Weights of a small GPT-style language model, trained from scratch on English Wikipedia: RMSNorm before each block, no biases in attention or MLP.
MLP neurons of a small language model. Each row is named by its layer, matrix (gate and up: input weights; down: output weights) and neuron, and shows model dimensions 576-703. Each number is 50 + 12 x the weight over its row's rms, rounded and kept within 0 to 99. A neuron's up and down rows have the sign that makes its largest values positive.
After each neuron's rows, "fires after" lists the tokens most often just before its 100 highest values on Wikipedia text that the model never trained on. A number after a token or word is its count.

L2.gate1672:53 46 56 46 59 36 37 61 74 33 26 41 41 66 30 51 38 46 57 51 51 50 63 75 45 58 63 63 45 27 43 40 61 48 50 43 36 64 41 37 62 49 44 53 57 65 61 47 47 53 56 48 56 46 55 28 56 58 78 49 37 55 37 68 31 74 48 50 46 35 54 42 53 49 42 58 47 57 52 43 44 29 35 55 68 63 38 66 50 57 58 65 41 70 52 56 64 43 33 35 39 55 55 59 34 50 41 60 60 52 63 49 58 43 47 26 78 47 61 41 61 40 52 42 39 32 35 36
L2.up1672:45 37 72 56 34 14 65 60 60 43 43 44 45 38 41 80 39 63 34 46 69 35 41 53 57 28 33 43 45 40 42 70 51 50 57 57 47 64 49 67 68 38 54 55 55 43 42 49 47 68 36 53 49 53 46 44 80 44 56 52 52 66 40 46 50 48 70 48 65 29 67 57 61 48 62 37 64 42 55 33 53 39 40 46 50 48 49 51 69 55 46 80 71 61 46 55 37 56 50 51 53 59 49 60 45 46 31 40 68 52 39 52 64 47 41 21 84 44 60 24 45 47 48 39 47 61 41 44
L2.down1672:34 64 40 58 59 71 44 51 32 63 42 41 51 51 63 53 54 62 40 56 27 70 72 58 57 74 53 35 61 54 46 40 44 63 53 52 43 48 81 54 54 35 57 35 25 43 52 35 61 37 61 38 70 32 49 23 36 44 73 54 58 29 44 49 55 40 33 52 30 34 40 47 53 57 45 55 37 33 42 39 28 48 33 35 47 63 57 45 32 55 45 32 38 64 59 59 65 59 65 60 42 30 53 52 48 60 63 53 64 54 53 68 54 53 51 48 36 54 46 77 40 56 56 58 61 50 66 43
fires after: "1" 73, "9" 9, "2" 6, "4" 4

L2.gate1040:77 50 65 50 57 39 48 61 62 48 37 44 39 60 38 59 40 47 26 70 71 17 47 48 71 41 44 47 57 39 55 69 65 45 58 58 61 35 37 47 54 46 61 49 64 59 93 23 49 58 38 46 64 54 52 52 39 45 61 40 51 54 55 51 42 60 47 46 50 48 47 40 52 38 47 57 57 47 50 51 24 49 17 46 55 70 46 70 64 57 43 55 45 52 54 53 69 55 41 35 42 60 55 65 41 55 29 58 52 35 52 55 71 48 70 24 33 46 79 31 70 55 40 62 39 62 67 44
L2.up1040:41 45 33 36 66 53 58 30 62 36 44 20 52 59 33 48 66 42 36 63 59 39 56 54 54 56 60 70 62 49 45 71 51 43 47 55 45 34 53 41 79 15 52 39 50 62 63 46 55 64 68 57 52 47 42 79 63 59 71 48 35 67 40 63 42 50 70 45 53 40 65 47 40 36 57 38 36 59 51 40 56 18 54 40 42 53 18 76 48 61 53 42 44 63 46 44 57 46 48 45 36 54 72 56 31 42 36 72 47 50 57 53 69 50 40 36 73 33 55 51 57 47 55 64 48 63 50 30
L2.down1040:38 35 56 49 56 58 61 64 33 49 58 43 40 40 69 43 62 56 50 42 43 70 43 58 23 72 51 47 41 67 49 39 48 36 50 67 34 37 63 65 39 55 42 55 41 42 44 57 57 52 63 43 42 45 55 41 49 51 59 48 64 33 23 60 22 35 51 45 49 42 33 66 65 48 71 43 57 38 45 26 51 43 52 43 62 52 47 31 37 51 35 31 45 62 37 37 33 42 49 60 61 47 53 51 48 71 66 41 50 61 46 30 39 60 43 58 40 68 50 69 50 46 62 34 49 57 38 59
fires after: "9" 61, "1" 26, "0" 8, "8" 5

L2.gate1968:76 60 41 64 65 56 57 74 44 32 46 55 44 73 40 46 57 34 49 51 44 52 56 67 48 53 70 41 40 47 30 43 60 58 64 57 43 60 47 57 60 44 70 54 56 58 39 66 55 39 35 24 34 67 34 47 42 71 43 50 42 34 58 68 65 55 61 45 62 47 43 54 51 49 35 64 58 58 36 46 53 62 54 59 61 31 31 57 50 24 47 56 53 25 57 51 41 51 46 60 60 61 58 47 45 46 44 54 48 61 40 61 57 40 44 75 59 33 42 27 66 59 34 57 61 50 51 61
L2.up1968:56 66 33 47 67 43 53 50 54 42 59 47 75 81 37 42 41 40 49 45 59 57 55 63 53 39 69 27 60 44 11 48 54 53 58 66 43 52 63 44 68 39 58 54 62 60 44 69 48 48 33 38 46 60 23 27 43 55 36 52 45 49 56 68 54 50 62 48 60 63 49 60 51 45 53 52 48 58 69 40 54 36 54 45 50 51 41 39 29 36 43 36 65 39 41 27 60 41 42 50 53 61 46 72 48 47 50 47 47 51 70 65 55 28 42 59 38 31 63 19 62 54 34 62 56 30 52 67
L2.down1968:51 40 53 29 42 47 62 49 55 69 50 66 34 25 66 35 64 51 53 61 40 38 38 35 45 65 33 69 26 59 62 62 36 54 29 43 55 40 55 60 42 56 55 52 54 55 59 38 47 50 70 55 50 46 68 53 71 47 69 32 53 61 44 32 39 50 48 47 37 52 63 37 42 56 45 45 62 47 24 64 53 62 42 60 67 56 72 52 55 59 50 33 43 71 59 51 44 69 41 68 44 16 47 53 63 55 56 52 50 54 35 65 48 62 57 20 38 75 48 57 09 33 53 50 50 56 33 43
fires after: "1" 23, "4" 13, "7" 11, "2" 10, "8" 9

L2.gate226:40 51 53 46 64 59 53 56 45 46 48 46 50 70 46 42 33 52 52 57 27 51 44 49 50 48 58 41 39 44 49 69 46 45 29 53 60 58 36 37 40 46 47 60 44 55 66 49 50 46 51 45 76 68 42 52 50 61 55 42 48 53 62 66 57 44 33 75 51 61 49 44 38 50 74 57 57 53 52 29 58 24 41 56 53 40 53 26 60 56 29 30 56 50 48 52 39 39 14 59 34 46 46 45 32 53 13 38 57 51 63 48 56 56 35 58 50 49 42 63 48 27 44 44 56 45 32 64
L2.up226:44 37 41 43 59 35 50 52 41 50 61 54 53 47 41 49 44 72 30 75 55 50 67 61 75 63 44 37 57 26 43 44 50 39 49 57 53 48 34 68 27 44 45 65 48 80 48 42 46 46 33 54 37 45 27 49 74 53 63 61 45 28 35 51 39 49 48 41 47 65 48 46 37 45 51 38 41 36 48 30 60 33 51 50 44 38 40 40 46 59 55 58 18 41 28 28 48 34 49 55 36 46 41 44 58 42 39 63 68 56 48 37 75 54 11 55 53 62 56 65 50 42 63 76 47 56 43 35
L2.down226:55 74 65 72 57 43 71 57 46 57 49 43 61 43 41 25 42 42 19 56 58 62 50 42 48 56 77 41 44 65 41 49 44 37 54 39 68 38 57 27 62 59 46 50 53 50 39 65 41 60 46 57 49 52 47 61 71 50 71 41 40 63 55 47 39 58 53 58 43 31 39 37 51 24 53 43 68 38 42 37 61 52 27 51 58 51 09 45 43 62 58 60 58 54 30 39 67 58 46 51 62 55 40 73 73 26 35 60 70 45 43 32 81 42 32 65 65 43 55 52 59 40 59 60 50 54 69 48
fires after: "1" 55, "2" 5

L2.gate1835:50 52 63 79 37 49 41 48 43 51 66 61 54 50 55 65 71 20 42 48 57 32 48 61 57 50 48 60 52 52 39 43 73 37 66 46 61 59 46 49 49 79 26 60 59 43 73 43 43 59 47 55 64 40 26 35 69 63 51 44 37 46 57 67 47 31 59 67 56 51 37 55 44 37 46 70 69 50 60 50 35 67 45 47 50 76 56 61 62 52 49 60 48 48 80 44 64 56 49 64 43 43 31 12 32 42 41 39 43 59 79 37 63 62 61 41 44 46 45 45 46 43 63 59 62 42 55 45
L2.up1835:54 61 34 62 26 44 51 57 52 53 70 37 48 53 74 60 38 53 42 80 31 56 36 45 49 44 38 59 39 68 27 30 64 45 47 54 43 59 41 60 29 68 42 55 55 45 37 63 47 45 46 43 40 50 45 45 54 53 45 72 38 28 67 58 59 42 46 61 50 57 40 63 49 44 69 41 65 49 46 33 63 69 51 64 54 55 38 49 60 41 54 56 52 45 47 36 45 56 53 53 53 62 44 58 55 37 61 42 75 51 48 49 59 57 41 47 34 58 54 45 56 56 85 65 75 38 64 33
L2.down1835:36 55 68 46 72 58 34 71 44 46 30 44 47 31 49 42 37 71 41 17 54 31 46 56 57 55 35 47 58 49 58 48 42 66 41 57 52 52 50 53 51 50 39 62 62 58 25 34 51 62 54 52 63 48 54 47 18 51 52 39 36 66 40 31 62 53 54 35 18 52 42 61 38 60 42 44 38 33 53 64 47 32 52 43 47 38 50 45 60 67 57 42 49 48 45 77 40 44 41 40 32 55 51 55 52 33 58 54 54 53 51 68 44 53 50 54 76 51 56 55 66 39 56 68 45 48 70 67
fires after: " known" 32, " such" 29, " (" 7, " well" 6

L2.gate1233:40 56 32 41 46 41 37 61 57 59 61 55 48 50 74 61 71 49 39 58 75 47 33 52 68 47 54 22 42 41 46 81 47 30 71 37 55 60 42 54 56 69 41 54 65 38 63 46 49 63 60 57 79 51 63 50 48 64 46 49 68 43 33 41 40 39 54 39 65 25 48 62 68 42 45 56 62 68 28 63 53 56 36 54 64 38 65 52 39 44 55 41 40 56 48 37 49 47 50 66 49 24 61 36 58 60 71 65 55 45 45 54 66 51 39 48 53 78 59 33 49 23 42 75 49 54 55 45
L2.up1233:40 39 58 33 65 57 56 61 37 42 39 59 63 44 64 69 46 39 32 41 56 36 64 65 27 39 36 41 64 51 57 36 42 53 52 42 59 57 40 65 57 42 63 57 47 41 48 46 46 42 62 39 73 53 64 60 36 58 54 40 37 60 37 62 48 47 67 29 61 57 43 48 50 61 53 54 43 67 60 75 23 55 35 45 85 66 68 50 82 36 58 40 37 34 36 55 61 53 51 71 74 50 41 38 57 40 14 63 44 59 67 50 52 61 60 16 66 57 54 58 67 33 56 51 33 74 75 43
L2.down1233:49 46 42 45 51 51 67 31 60 30 64 15 46 72 55 59 48 38 54 53 40 42 66 35 47 55 63 57 57 49 43 54 64 51 38 37 44 38 35 55 51 74 47 51 41 43 51 47 41 58 53 44 56 66 51 46 53 34 65 68 23 54 53 30 57 40 54 79 61 53 53 60 43 43 42 75 44 40 55 31 57 63 56 46 42 54 31 50 46 60 39 49 34 51 52 52 62 67 41 47 37 54 30 53 36 62 31 55 31 42 64 48 30 36 45 43 62 37 63 53 41 64 49 48 65 46 53 55
fires after: " |" 37, "." 11, "5" 9, " /" 7, ";" 6, "0" 6

L2.gate1533:45 47 51 38 50 41 37 64 54 43 67 70 58 49 12 50 59 58 44 41 58 51 36 66 69 51 56 30 53 29 35 55 70 46 56 61 42 55 68 79 52 35 49 49 56 56 53 45 50 80 56 42 47 56 49 41 48 37 57 57 22 54 46 53 38 37 50 46 48 52 57 45 61 60 63 47 54 67 51 52 54 58 58 41 54 59 77 49 47 39 51 55 50 63 60 48 37 44 52 57 51 43 74 48 47 49 55 48 57 48 50 49 33 35 47 19 52 64 40 54 52 42 55 51 58 52 54 46
L2.up1533:52 71 59 41 58 21 44 20 29 36 59 59 53 41 36 47 24 49 42 54 51 62 54 79 44 63 54 30 75 45 56 64 75 60 40 51 46 69 73 60 80 50 61 54 36 55 52 56 42 52 57 33 44 51 51 50 60 40 45 64 36 53 49 59 30 23 37 63 45 48 45 48 47 34 47 63 57 39 54 60 34 30 45 41 70 60 58 59 48 56 49 45 52 47 29 41 56 63 47 65 33 57 65 64 41 50 62 57 55 55 59 43 61 59 38 38 51 53 39 67 48 32 42 57 42 50 37 51
L2.down1533:50 60 39 64 60 65 42 50 59 42 47 58 51 64 46 55 55 57 50 54 43 24 58 42 37 47 45 60 74 64 57 55 26 47 49 61 37 28 52 65 40 40 29 45 64 43 50 51 59 56 61 40 72 66 72 45 46 47 63 42 48 39 52 50 57 73 63 53 36 27 67 29 49 56 43 48 34 52 75 44 55 66 48 33 50 62 53 58 51 66 39 50 41 40 57 62 35 71 39 48 27 48 51 47 56 44 50 65 64 49 43 35 56 39 69 43 30 40 53 80 41 33 34 45 70 71 70 41
fires after: "2" 27, "1" 16, "6" 11, "3" 11, "5" 6, "9" 6

L2.gate419:66 36 26 39 45 28 55 32 67 42 40 33 36 60 51 76 40 60 28 88 48 24 53 37 61 26 58 49 62 30 60 65 61 40 50 44 47 20 42 49 47 49 48 41 60 55 60 36 49 59 48 55 45 31 38 46 38 55 57 44 58 51 58 55 37 52 50 41 58 67 57 59 58 43 46 57 43 59 55 30 44 29 34 39 68 38 41 59 64 60 47 41 47 66 49 44 71 53 43 50 32 69 64 76 08 53 32 65 33 35 47 58 54 38 45 29 63 54 68 49 46 26 44 72 42 54 38 48
L2.up419:78 55 44 27 70 37 49 56 70 37 39 20 48 61 41 54 45 72 29 79 52 50 63 36 50 22 47 70 35 38 73 46 79 41 44 53 52 47 48 50 37 44 60 46 49 58 59 62 55 45 36 50 44 23 35 53 46 54 66 36 27 69 50 63 51 44 62 51 63 39 47 59 58 32 59 59 51 71 62 53 41 34 49 51 59 52 29 69 55 45 55 38 39 54 50 56 82 50 44 41 59 58 65 64 23 44 30 74 55 47 42 43 50 52 27 29 69 38 64 41 52 33 53 69 38 59 50 43
L2.down419:38 48 47 39 56 66 43 58 48 60 56 48 57 55 46 40 43 59 64 47 43 47 55 63 47 69 60 50 55 73 37 47 43 61 38 62 28 35 53 46 40 43 41 41 48 32 49 67 50 55 50 39 60 36 46 52 49 43 45 41 62 30 47 50 41 45 58 51 61 27 23 51 46 41 49 70 54 41 37 41 73 37 74 51 53 59 40 36 31 51 47 45 37 50 52 32 45 23 39 45 54 63 61 56 49 53 55 53 59 48 51 65 38 55 45 56 34 39 61 54 62 40 39 16 63 50 44 64
fires after: "9" 35, "8" 28, "0" 21, "1" 9

L2.gate769:70 52 23 61 54 35 60 67 51 45 57 70 22 33 63 56 41 33 64 67 40 75 59 51 59 30 67 42 48 47 29 49 67 45 44 37 51 66 40 57 57 45 48 69 50 51 35 46 48 49 49 56 41 48 37 60 61 42 51 54 61 62 64 45 45 47 58 41 55 31 34 42 62 46 38 39 60 50 65 46 61 46 55 28 78 41 58 67 42 38 25 38 30 58 55 40 33 48 59 57 42 44 39 36 55 56 33 54 52 41 54 47 41 49 53 45 40 58 33 36 58 24 40 30 44 60 42 47
L2.up769:38 49 38 40 56 52 43 53 69 33 48 53 69 60 38 33 63 32 39 60 57 43 56 68 54 46 64 41 46 33 47 49 50 47 43 57 65 51 57 36 56 52 52 39 49 52 62 44 50 48 55 38 47 61 45 39 38 52 51 49 40 45 30 56 44 54 49 42 54 42 51 35 24 39 46 57 51 57 32 46 41 44 31 50 55 51 50 49 32 62 39 60 51 51 49 47 58 34 56 65 45 59 68 53 36 40 54 38 48 69 70 57 61 58 40 51 66 53 33 36 57 66 43 69 56 68 44 51
L2.down769:60 64 38 42 36 61 40 43 49 52 57 50 46 35 50 40 57 25 64 36 34 31 67 65 33 50 65 43 48 47 50 41 51 65 29 49 35 56 47 45 55 55 46 53 41 31 47 49 49 61 57 41 65 48 45 51 62 54 33 57 50 52 73 40 30 45 59 59 55 48 47 52 41 46 35 55 44 23 52 56 66 55 76 75 60 48 37 41 48 49 45 32 43 50 42 48 45 47 58 49 34 68 51 34 38 56 48 55 47 54 26 60 47 72 46 56 53 58 51 53 22 27 51 34 45 49 47 54
fires after: "1" 30, "2" 20, "9" 11, "7" 10, "4" 9, " the" 4

L2.gate1580:47 35 85 42 58 61 70 61 85 44 52 60 40 48 57 50 62 42 58 27 53 67 69 54 45 25 66 25 31 51 53 60 39 46 60 69 69 53 60 56 67 37 63 44 43 76 53 66 49 37 48 22 28 23 28 44 55 62 38 31 65 58 52 67 44 42 51 59 51 60 49 53 53 54 61 38 41 57 57 75 45 47 29 51 57 50 27 42 25 52 22 59 54 61 64 39 46 39 50 53 55 47 51 48 56 44 28 61 73 61 44 51 40 61 37 52 59 49 38 58 30 27 36 78 46 62 28 55
L2.up1580:40 51 68 51 57 73 57 35 53 37 48 35 54 62 53 35 52 49 55 30 34 63 20 65 41 53 47 31 52 41 61 50 49 23 58 59 52 57 46 26 57 25 67 39 36 54 65 53 36 41 60 34 33 56 56 45 51 49 41 38 38 56 41 52 34 54 44 47 55 60 42 73 64 45 37 60 32 60 60 57 24 44 37 42 56 54 42 51 37 45 73 57 38 52 68 43 35 48 40 48 36 50 54 57 40 34 26 60 68 62 44 48 46 53 57 54 51 37 49 35 54 41 62 62 49 47 46 40
L2.down1580:54 29 44 42 54 47 41 39 26 31 41 41 75 50 54 41 40 51 42 52 66 37 40 28 35 63 50 60 42 58 37 36 53 46 55 39 57 59 43 38 61 76 53 61 47 34 32 53 56 36 45 38 51 56 52 52 25 40 51 47 57 43 54 49 61 63 40 48 54 52 32 51 32 57 18 52 60 60 51 50 46 49 42 35 36 54 61 75 35 47 60 53 36 38 39 26 49 62 45 39 38 49 54 71 73 34 36 58 40 41 47 42 51 52 69 38 20 65 43 34 44 74 64 40 42 59 47 43
fires after: "0" 41, "2" 16, "1" 13, "3" 8

L2.gate848:44 64 44 60 51 57 48 57 38 75 54 57 53 42 51 54 38 50 47 68 37 51 54 48 54 31 60 29 29 40 50 67 60 38 27 58 48 43 50 62 59 41 51 39 66 50 51 37 56 42 45 42 54 52 62 69 56 43 41 66 46 50 50 53 55 41 40 54 29 65 52 63 73 63 52 19 54 54 64 30 43 37 29 47 61 53 62 61 49 58 54 45 46 51 73 44 42 45 50 56 29 55 52 62 40 51 51 58 32 44 52 41 67 29 61 51 53 75 63 48 55 37 57 31 40 49 29 57
L2.up848:32 56 44 43 48 51 45 69 39 59 61 61 59 61 57 50 39 50 71 62 40 50 40 53 43 55 51 39 42 45 45 51 54 24 39 60 46 49 46 55 37 27 53 61 71 61 48 53 53 58 62 35 38 73 66 63 48 44 46 82 53 47 62 45 43 61 51 43 31 58 50 52 62 57 27 24 43 33 58 23 38 36 41 52 77 53 60 70 50 46 57 45 45 66 58 41 31 42 62 40 41 50 63 52 57 30 46 54 43 44 42 47 61 41 37 63 46 67 57 57 45 34 55 40 34 67 30 71
L2.down848:44 33 53 37 53 46 57 51 54 56 59 41 52 47 66 32 64 61 60 53 58 60 42 52 59 67 41 56 52 48 54 31 39 38 51 36 47 45 46 55 53 52 48 65 48 62 36 70 56 74 63 32 28 50 61 69 37 48 56 81 66 28 58 52 40 52 45 43 73 48 76 29 50 29 40 41 48 47 52 41 63 32 49 17 53 70 48 55 44 44 76 37 67 36 62 54 56 42 50 31 62 57 33 64 50 48 53 51 72 42 49 48 31 56 47 73 57 44 21 55 51 64 49 51 44 66 49 65
fires after: "1" 18, "5" 12, "." 10, "4" 6, "Personal" 5, "2" 5

L2.gate822:47 46 50 40 54 53 35 44 58 43 65 47 52 61 24 61 47 61 32 55 59 21 42 49 71 24 39 49 63 53 55 47 79 48 38 38 58 55 60 60 80 31 48 50 65 62 81 68 48 67 50 41 85 52 42 52 63 38 49 25 52 56 68 59 43 42 51 60 52 32 54 82 62 36 51 59 53 41 40 55 41 35 21 46 52 29 57 66 52 42 40 62 52 49 41 61 65 69 37 45 54 63 46 54 21 66 54 54 46 47 41 48 62 57 70 47 63 43 55 52 47 47 42 49 66 42 48 35
L2.up822:57 46 23 46 47 48 46 38 38 50 68 34 46 64 43 61 34 54 37 40 61 39 33 33 63 25 48 52 67 66 58 60 54 80 33 51 44 38 86 73 63 35 37 30 34 47 56 55 43 75 46 54 64 44 40 56 60 47 58 32 53 36 51 40 55 42 46 58 37 18 61 56 73 39 72 59 52 28 24 41 43 44 25 58 40 38 59 45 49 50 53 57 55 81 44 58 54 55 45 42 38 52 51 62 55 60 57 43 58 56 35 44 50 58 69 20 48 47 59 53 62 39 51 28 80 66 64 44
L2.down822:56 50 49 49 63 67 28 64 29 58 54 48 53 50 60 49 37 55 65 40 56 57 44 47 44 70 73 41 59 50 42 46 32 42 45 52 56 36 57 51 31 60 44 66 37 40 36 42 51 59 67 44 26 43 66 48 37 52 45 59 72 52 26 56 58 48 53 42 37 70 30 47 44 60 48 31 57 44 44 42 45 67 61 48 56 62 51 47 35 58 45 38 39 66 55 48 34 41 62 52 33 42 51 57 56 41 44 53 60 47 47 56 65 54 44 42 39 56 51 53 51 65 50 49 59 73 52 64
fires after: "2" 66, "0" 14, " " 6, "9" 4

L2.gate352:69 61 44 22 42 38 41 57 71 54 49 61 30 62 60 55 55 44 39 77 47 62 35 48 49 43 61 39 60 43 39 67 57 60 54 43 53 46 33 52 79 41 19 49 45 63 50 57 61 43 50 78 52 49 56 51 28 72 48 24 59 50 52 54 52 55 37 26 59 42 42 45 56 59 41 52 55 48 54 27 48 37 41 48 60 36 58 51 34 49 31 43 68 60 41 61 66 50 33 47 46 53 43 52 17 55 50 53 61 43 34 67 61 48 63 41 43 80 44 55 42 49 58 62 51 36 36 47
L2.up352:41 48 57 28 41 55 44 33 59 63 55 28 73 67 48 53 35 52 31 45 44 33 34 54 63 64 52 48 56 68 51 26 46 65 45 53 37 54 31 66 54 49 60 52 38 46 57 50 54 45 36 50 39 48 37 52 46 40 38 58 42 56 64 51 44 43 60 38 76 52 31 51 66 30 56 63 52 52 50 42 46 34 54 48 53 34 64 44 70 74 62 38 44 55 44 33 25 23 35 64 59 82 44 35 59 61 63 52 62 75 42 45 55 74 40 34 52 33 58 58 45 20 49 47 53 39 51 57
L2.down352:67 46 55 44 64 39 49 41 38 49 56 49 76 43 40 62 54 36 38 33 37 65 39 62 54 41 78 52 39 59 46 52 23 51 38 65 36 42 49 49 42 51 62 35 62 49 45 37 50 50 60 39 61 44 45 35 54 45 57 70 40 45 45 57 51 40 53 73 45 43 44 54 55 33 59 65 60 47 66 56 58 48 47 67 51 55 30 63 67 53 41 44 39 45 71 28 56 46 43 59 67 58 17 53 66 68 59 52 29 54 60 46 69 51 50 52 60 54 44 39 59 66 44 34 65 63 63 59
fires after: " |" 44, ";" 12, "1" 7, "," 5

L2.gate1433:46 55 53 63 75 43 45 62 56 66 81 50 64 57 55 47 52 39 31 68 47 32 51 44 49 42 52 39 37 48 43 61 44 42 56 63 35 26 36 53 63 25 15 55 57 65 60 33 46 54 52 56 52 23 44 48 38 50 70 31 57 36 48 53 39 37 53 35 58 43 47 43 51 56 43 60 66 57 59 61 33 55 31 36 61 51 58 46 30 44 37 41 54 50 53 57 56 46 48 61 46 50 42 35 35 47 48 53 58 57 61 40 56 37 70 62 61 43 62 46 35 60 23 69 69 53 62 70
L2.up1433:71 73 65 52 57 52 40 36 53 53 47 25 22 38 40 62 47 70 50 54 49 58 53 45 53 66 36 61 72 45 67 48 64 60 57 52 39 46 46 63 53 65 53 58 42 54 62 47 39 41 38 39 63 62 54 57 69 64 52 39 55 55 56 47 53 49 54 49 40 50 65 50 34 26 44 59 68 47 60 54 43 55 60 57 37 75 57 48 72 59 25 56 30 43 47 43 43 36 35 35 48 60 38 65 51 50 42 47 43 51 61 57 56 48 38 51 19 41 58 66 48 44 58 53 31 53 47 24
L2.down1433:44 62 51 47 46 46 70 83 30 38 68 69 40 17 33 68 64 38 70 28 55 39 51 49 41 45 41 42 51 58 27 53 37 41 54 44 53 49 50 38 72 48 36 56 41 63 41 12 57 68 56 37 66 75 71 51 46 57 47 59 46 46 65 42 38 66 44 38 47 47 41 37 48 64 60 63 41 62 61 36 51 45 38 43 38 26 60 44 48 42 38 56 54 30 33 48 40 48 65 60 54 35 45 60 47 51 57 65 52 43 27 46 69 43 58 51 50 52 52 55 72 25 50 47 67 43 65 58
fires after: " such" 36, " well" 18, " there" 10, " known" 5

L2.gate1098:68 56 34 49 60 38 54 20 42 53 51 35 52 46 43 67 25 60 19 70 58 36 54 31 71 45 37 42 76 55 47 78 66 36 24 31 44 18 52 57 57 43 73 51 69 49 83 37 57 73 47 49 60 48 35 49 59 42 68 63 53 54 64 64 42 49 59 39 25 48 51 48 55 66 64 34 22 52 64 43 27 60 41 40 66 53 53 74 45 52 44 52 56 67 49 28 39 45 42 53 46 65 64 53 58 36 49 60 51 33 53 59 53 45 58 19 46 51 67 40 49 49 57 50 50 66 47 36
L2.up1098:59 46 56 54 72 25 57 50 38 49 43 46 33 45 48 34 60 50 57 69 44 37 28 56 48 50 64 46 43 44 69 38 53 48 60 42 57 52 52 44 80 27 70 33 47 61 71 48 29 64 46 57 66 48 46 64 61 52 61 46 40 56 50 54 43 66 32 50 28 46 65 55 43 62 69 61 35 69 46 61 61 33 33 55 48 54 33 39 65 30 60 58 50 43 63 58 74 55 46 32 49 65 69 52 50 47 53 53 63 60 55 49 75 45 73 48 64 21 81 44 57 57 39 50 56 73 55 29
L2.down1098:41 26 51 38 54 58 44 44 53 64 35 40 54 58 77 52 64 48 52 46 54 52 35 58 56 68 40 56 61 70 62 43 70 37 50 57 52 44 58 54 49 55 29 56 33 46 58 46 35 61 68 46 21 61 73 60 66 42 33 45 52 57 50 48 46 34 74 45 56 54 43 64 44 37 41 41 47 35 38 42 57 46 54 45 59 68 52 54 46 50 43 31 45 45 34 58 36 48 55 74 22 53 58 50 51 63 66 38 45 41 50 57 70 52 24 71 55 53 46 43 46 57 49 39 36 37 35 59
fires after: "9" 47, "0" 26, " " 8, "1" 8, "8" 4, "-" 4

L2.gate999:72 60 50 55 43 59 47 62 61 59 55 62 74 79 50 54 61 39 57 60 47 57 62 68 56 29 48 51 49 38 53 87 54 43 53 47 50 58 46 61 65 49 20 61 56 78 54 43 56 77 69 46 62 46 42 57 65 58 66 37 50 58 56 67 46 32 41 75 58 65 45 62 75 81 55 60 67 50 78 49 53 59 57 57 44 48 51 60 61 43 46 64 35 57 73 29 60 45 57 79 27 50 73 43 22 54 31 70 49 52 47 59 32 40 57 43 48 52 53 40 43 30 38 65 53 54 61 59
L2.up999:26 60 21 56 53 43 62 62 47 61 56 52 53 79 44 45 53 40 47 50 60 70 22 43 44 51 44 23 63 43 43 67 59 65 44 54 35 52 50 38 70 32 55 40 52 49 49 44 35 53 39 55 59 46 40 74 49 57 46 67 36 37 56 38 48 47 65 42 53 45 57 44 40 55 23 60 64 61 40 32 36 45 50 31 46 54 63 86 30 46 50 50 64 73 60 40 29 52 51 55 55 60 74 46 44 42 42 45 52 57 55 55 29 39 64 66 57 61 54 24 58 51 39 76 57 47 60 59
L2.down999:42 62 31 44 62 43 44 55 61 51 43 48 56 30 58 45 47 53 44 58 66 46 62 45 26 38 40 49 56 62 36 59 46 51 43 49 49 42 74 29 61 40 48 61 55 59 43 64 48 70 50 44 68 51 59 63 66 39 58 44 62 41 47 71 36 57 58 52 45 62 59 44 52 52 41 59 36 46 37 56 50 51 63 71 71 41 37 52 30 52 47 56 54 43 47 42 55 72 62 57 46 46 45 65 51 52 44 59 54 43 47 62 61 53 60 54 48 52 61 52 25 59 56 69 48 54 62 57
fires after: "0" 44, "8" 13, "5" 10, "3" 7, "1" 7, "9" 6

L2.gate195:85 62 64 34 53 45 46 61 75 65 70 34 48 49 59 67 71 45 73 60 54 56 65 50 60 27 42 43 53 45 53 45 72 43 47 41 70 51 45 66 49 50 62 47 49 44 54 61 49 41 59 65 61 07 49 63 69 60 47 59 44 38 41 61 42 46 54 62 63 45 41 49 39 70 66 57 46 46 37 45 33 55 44 39 52 43 56 48 59 57 48 56 46 61 87 61 66 46 24 63 35 36 52 54 45 69 33 38 55 41 55 59 40 55 62 57 29 67 50 55 65 45 47 76 46 49 42 48
L2.up195:69 52 55 38 59 49 49 46 33 64 54 51 54 64 40 36 60 36 60 58 73 51 68 46 68 54 54 49 46 42 46 48 59 45 41 51 68 55 42 52 39 50 55 36 39 60 37 68 47 24 39 58 54 43 41 57 59 66 52 55 43 14 24 65 42 38 53 38 51 62 45 46 41 40 63 55 84 36 38 36 40 51 47 42 50 48 53 44 65 40 68 60 41 48 71 65 49 62 45 62 54 55 37 41 80 56 30 38 59 63 41 57 41 48 38 62 64 45 39 43 76 44 48 57 55 34 44 57
L2.down195:32 54 44 56 47 55 39 58 28 55 35 60 42 54 48 26 49 39 42 33 72 51 41 40 47 67 62 58 44 70 36 67 47 33 55 48 50 28 56 43 68 48 59 51 52 47 40 54 19 60 51 56 27 78 47 41 43 45 62 60 56 67 57 30 58 53 60 45 46 68 54 55 41 45 63 45 67 49 78 43 54 57 45 61 50 62 32 47 60 53 48 49 69 40 35 47 25 49 49 42 53 52 33 46 58 46 60 51 44 38 42 53 72 69 54 50 69 38 72 33 19 51 48 23 43 35 47 39
fires after: "0" 24, "-" 11, "2" 9, "9" 8, "|" 7, " September" 6